{"n_layer": 11, "d_model": 256, "n_head": 4, "n_kv_head": 4, "head_dim": 64, "d_mlp": 1024, "vocab_size": 4640, "activation": "tanh_gelu", "norm": "layernorm", "norm_place": "pre", "norm_eps": 1e-05, "positions": "learned", "qk_norm": false, "attn_scale": 0.125, "bias": "all", "tie_embeddings": true, "parallel_block": false, "init": "normal", "init_std_qkv": 0.0272, "init_std_o": 0.0058, "init_std_up": 0.0272, "init_std_down": 0.0058, "optimizer": "muon_variant", "lr": 0.0109, "lr_mult_o": 1.45, "lr_mult_down": 1.5, "beta1": 0.9, "lr_head": 0.00707, "grad_clip": 0.5, "warmup_steps": 200, "schedule": "wsd", "decay_fraction": 0.781, "decay_shape": "linear", "final_lr_fraction": 0.0, "batch_tokens": 65536, "seq_len": 512, "doc_mask": true, "train_tokens": 438600000, "steps": 6693, "dataset": "wikipedia_en"}
MLP neurons of a small language model. Each row is named by its layer, matrix (up: input weights) and neuron, and shows model dimensions 144-239. Each number is 500 + 25 x the weight over its row's rms, rounded and kept within 0 to 999. Numbers have three digits each.
A block is one neuron, or neurons of one layer that tend to fire together. After each block is what it responds to, as a language model described it from the Wikipedia text at the highest values.

L4.up456:491491487499497540507502479483511474541508497448512504510519479493496475424465494518498474500488525530469517463526473483523498499484452530473501491501495484503490471513503521541500465518469482485484537497440508534507492507486505498513535508493449537491479504555507487488491485497530518487
L4.up597:511540524513522494488464519452506485506496495476511500501548476513522499552470510481524497525472452478476491518480523499486516476501513501516474501534500534499501487520496509517526503487420510497467526505556487538481473529515482518491481507513525504499497462519472478491502504499520496483
L4.up745:503506497492481510513493483463505521522518499525520499524508526485488536515556538548509450523453490513495519560502506496484520504471505496516515532511488501548504493481502489516553533547484514458485509444502500497517519484472543518509487506507473513517511469469501458519467516518510504521
L4.up762:489557450502494533509513495450470476461467505477477499457524544490517517518475512504483474499535516495464497500462537513519528460455498484497492496473534508507484466503508510517506446474486529512511453526559486473498496485462490472492575483492501462507483503464511508517543502513487497494
Connector inside proper names

L4.up407:539488520481502578458460501513538520493459474481482501517516492512513466534511537512528523528499494481470552477475511515521560503484470473501488503496506504451476507526499496452460506517444507495510506530490473479433462462462515535476513489439488505541517529508489508541495514491517458523
L4.up558:505519500489480479467503518472526484541478499486515471555503521495462487506492494522504514496488526491508537503462513491472470517493498500479505475523553469478489486477518506510503511518499514495485491480485491472538524490469496484440529444490470504516489442434502516505481484535524506518
L4.up614:503463495534483533529484458489493457501478514488476503424521531474511493517518523528468479486456471502503487490459479473526508488489475523495534508500465570504471553470512518469480499454492514509472481508503504468495535448503510481487559508451478514499482492541454486528514543461511511506
L4.up966:464522488536442510526509504483518449531463508493518513536504490517499464455507469529471483470467507492507519513485530515486506489560509521531509511512448514468490529496522501449485505485505520502501526508489517474460501512484514509467497504481491541491482526475479492465505489465532531502
Infobox and table header fields

L6.up500:490512524504534527432479536472483477506533528481548451485521469516483493505521475503540527498510501524503464485501519462531518536469509431508458481498512499525503461469491493459549445531509455497502471473515529487497479497525518501539499474519522496505480522446485473465511504459520477526
L6.up532:481517504425488489500457469477508497459493505516509504459518446485507502496522514480487477494502468530537447475503509500488545496502542494523476512540463463501459511503442516515486482460490531453513489496507522513515457489496549522509480497571480514563440522527459517503543493477471492506
Leadership role nouns

L6.up482:486505535486462530509489511506507446468483454472519544476511514499484502499480520472463506486550522487486491483535475505497521537520496511524526465436489483532503484479551444508526530521511485516534498484474509488491502495442476486496477515512514495493520507496491504540470520516457454448
L6.up820:533496480483499489493521495491533497536538463520548487495494492574555525517497539487532494488495518499525492474502552480506489525500477509504480505439468475553489457482537493485510511547466525489463515552503473483533479467519473500495504489513523486559492501473493513482491484523512527526
Closing quote or bracket

L3.up150:524468552507476524521492495517533521508502515477548467488561454562531490510515480518493506557487506509463497502524518514480510518515520497457503506509566508474504530515480462522536482486506505497485523537479455499537504461515521463525519507535485494489480457498497463464479458486516516534
L3.up384:484522450529539502536514505474524534534524536490512462485539471491501500501513525470505476492556503522532504499515500489508502491517483518527536498555494507517498509488519472466513520512468494522478527467494528516512465482483514479511475492544438504486489509459479505503559519445507564495
L3.up513:500453498514500481473488499492510498524522508498466470498555508465524506540498494515537537532521562522508455503488500516447517472470500505529481488535480528500523510482497528528469527554484501529501517509485460483502531529487501483472468529540497499501469501481500472526541479525485482511
L3.up646:493473483521489468520505507460543516552474461489537523467542489522495510468521495537515511537511498511505523460502493517488500492466449517490521514463497508551516495504511501522506519490471478493494484478502492485481472517538552504517528512509520534518480510486466509510508508507506471528
L3.up647:523498456486513508500491497517512471470502472484518481489539460534520489475539517490475527564477519512497523492494559539479487486516466476567485492553505513529509516509507470509491512515462483502516514484473496521528498474489475501508464543501499474483441493483520506536515455493475521538
L3.up711:499464485518510502509506541522498480531472486518525515496482513517480438540484515487509541528509476527476520481500505482481496507461466484469487477476492492514518495491521521511539446510435489517585516475493555521541462522507532452501462540534521510468480480504512489479501480490496500518
L3.up765:506474471520491460464500488475519512532473493506494543455481470497544481463522526494494519550557505508516501497504516483505485461497504513533507486504532471490501461530471526520504551531529489456503470483514516462514528497519516533504479512515490533523503490518488506502516525480479497512
L3.up775:506505516523493546498514500490474492530502539505513486516492527456490493496534519515517536518514538488499544477469507492488505476521479510497502479533529500516510499507549527510506494487457508534504530503464492491500483487473501483496483513527458518514450509470467465480494547460495503479
Closing and introducing punctuation

L3.up72:497495497526522535484470483496487516526528511496494480499497506535506500516518501493494517495474497499490548466540524476487532479514409498550520548551490511496482525473481499492534498514501550544486553505483485505461533492477473525502543522476457519499530511512487488542519493479502497539
L3.up130:464473501528450488495504450541469461519457497480523522450496496520486527483528480486474465478506507553495476506576486477488501490537531506507490466505505495492503474493451530491512490501508479468517461504496454481440507506505565496500518497519528509549495514502516484494480488485507510479
L3.up244:476511518510501514504485466537468470487488520499510548551505549529492491494509487502514447484480503498452531486503475507514505540494487476481505499479564526480496480517459491552493515534482485499441466494504447512488475502510520507493524489546510496518498482518529494544511502507493530535
L3.up314:504441485523511510493510496516522496481533501510463458504493474531482501454510521485543490510505523496473536519522492470514515483526510494466536518444525484569480475478483512502515509461483481483469470524491538493460505465456481505450483492457499520487486464475492527508485529451533451509
L3.up327:494506527524478505516505489507518511568495502500506503481530483537542461517459495524492478492536524537499523479494516503508511527469510517480455460469559537507482482519492502501523467484500515521518486480504442483465419522454487512461505527528523465539469508505499518477492534499479486520
L3.up658:478528519477482529546474495484484504478521579476475521480539514487483512501478493476494468486506529509489512522539513495508489487496495472557522479510507502545533472520510523500499525500489518486473486560498461507442505502507514480502459523492478497493537490504540502544467484500513506515
L3.up668:514544477528508518491531519460485535506460525484499474520473517508498508475504492459506448488467536537496506468512453515492513501507486482489492485497513507523505489454478501529522537553497541537524500497526449482458520532497461524516523517541503479527506505514494513559518525491484491503
L3.up715:479513487509540457498492499491469479496502519488501488525518496525494492509477539486510448460495484523465531482509484531487546558527495547478480504475523502531509482493481501541510512541509541499501480499517445507481501503508467491527491510523502488491480481502484475515480541493482525487
End of titles and names

L6.up625:495508483550495505534492487514510516465455524519516490523520471535566514473533503518520475527495470473484486469519488493477526559494503521511515481481495502471513493463520464537532518499533537471496485466503502492499485493511501516515513494502547483502494510466455478525465477485496492464
L6.up888:493492516483486488479484491466521498507472512487473501475531537519515495486545485487452443534501507561508520546521551528498487558505510479471478477519542496485479461535512462507539512522476470529510504481523487533473499488539484442470503498458512494534520496493533497496516461468519538487
Closing of named spans

L4.up217:534484494484465491498487499513500528544509472510528535452509511525524535457502507481462509525479520486510536480476516564490453464501505510481494514509525487504513449513533520548488491459552511506522483496499557469492465485506520486484511520507477475517518516437545491488497546500508468495
L4.up378:471485511509519489517486528496479488479436461499506491500452501522494531458485509469491500474449549505506493462507494534501524503464513522514505424515544500545497492491507479554524507502486496499504504465498555520477525482525455517474495500495481530538469498530492535479497505524485490485
L4.up643:463518488529519455487501487527492487499510499517506510505470474479498523510491503490511437558496492446451551513537516526537529487524514502458503452505523482521513461495524471513497474470502448437477487505493502483471475494498527476482427551486558496513481449494487485530511523485526474525
L4.up861:486513558474545505473477507517452478512446473525505516510547527514522525492488491501466511477502541503501521507480511492510492502454516531482474483505546488513482536484503492508524515527520493501494507486505510546470533480468489460526504481490487481503514495502497489547503527491500507537
Passive past participles

L4.up232:493484498530500487477512473494500519522460495531493501497485479482515506494468481472498497516535494545491490505472489548476504443497508451541517476469495490496527522523496468479480518479474518473531517494485515466473520526498556512519491513552458528535513507492511503504517489494484497491
L4.up685:451514519548526466519486518546488472508505521509466554502542503510515497480491486483458496446498481526478493545506497493518508528514450521493501487501481507554515489551483453500501491507496518452472475461474473501478480492479511485480500467516462514525523509540503499515521495463466533499
L4.up949:527506473555520502496490501500451523533524514451554524476502468540532509499484474504502514557461498464506474503490481460523520499497523498490522482490511496501507504501562491537483503466467470476497486486480531504468515490528563467516518487507439557477487478472493481512492496503482524525
L4.up1001:465533495531509426532482534503506551528478540550516511480503489498476513501517492476544513481479497439476504501448513566484470464508547491519503425533484474509479524498488471501531522480494489463543515495556520498483536510506543521491504494527471507474502500524527465487481501465527509475
Verb-completing word pieces

L3.up126:503537468512497557478554493489482491512497507537495532520522480519481507475503520515494465507512539537464494485471516500535536508516490489524564522541502497500510496517565477525531526540541501504502531517531486523508478523486470516521498514515471459542538459468509479526529512501512502479
L3.up186:520470531485504509523489487542499474470512468534502496485479473455511488432504535509506511514522489519514482479505508509499498461472495506468467514441525524503514541507507501500500500518482525515475521529505492475527517525487479456532519495513480496542509496461510482490481476517497535524
L3.up240:495492495492518484487527537472498541489507543488554492504449525517479501485520526546464487488495530487500527485546485487480522541450488467512486450498515474485542491509512530513507504538526483466502480487544534481494520520524468481472493485504540528524484464480517513512539478535501490504
L3.up294:540484495536511557519483552527468522473525519516469533474537481505514516494474561477502476509487511505508493556467523502492495506452498469478523474499537464514516512487507467501468498490495495475470477514488513510544517527514504534512472501488482508500497535459513478466508512507530498462
L3.up526:493539491466547517500487541513467479537493525488475518475474484532472506516495531541526508470454516497542443504522514533503537499478469480455487521451538511540477525489526487533560513503517515480466521481497516538517452487499492534500506484483504488507505520484520512514497473519483514495
L3.up528:511486487519492490486448500511467532458481498527523508496504467472495533489474505450497507495450531496505493528471480475470498455465506493492554518521507497490451496499510505475543522514496486486491501535503512532533505522501510517474488503493492522536504501479517517464522524486514527525
L3.up570:522543510517514536495466547512495550505516491498491494525495485519500536479484511517487499523524476508517472518529523520467485470519462506447497494511525534500477496518496473487524454506434483493465473454501495510475447468460488503496473486441558501488504499489485504487484481500496500497
L3.up609:497535509499501524514466519522525492492482492445490510511502494468497485512493541515507521481468509546500528490488525528483488468512496520485503492491487524543494466503507489495512513564463522432522449496507496531532477524505482474544516518506514503525526481468517519508485521434489560459
Mid-name continuation tokens

L6.up59:477485507479523523492431493459491502478493473485514500525464479488484510521491474503467531471507551483473503521477535519536509512510490506437552502533540553463492492498542495498495512497458505492476486532485501521523458522480508509508529527439487485523569497555509497450467494538516481484
L6.up653:503491452496493494455467490517527499465498488554527448523523521470507507506522481488491531457499492505539500461494494498507530511514494529493519480487567498491482471473478564509491475521499539520466481469475483501521505491521495530470545483501493490504499476473504486472489517498522488492
Wikipedia table structure tokens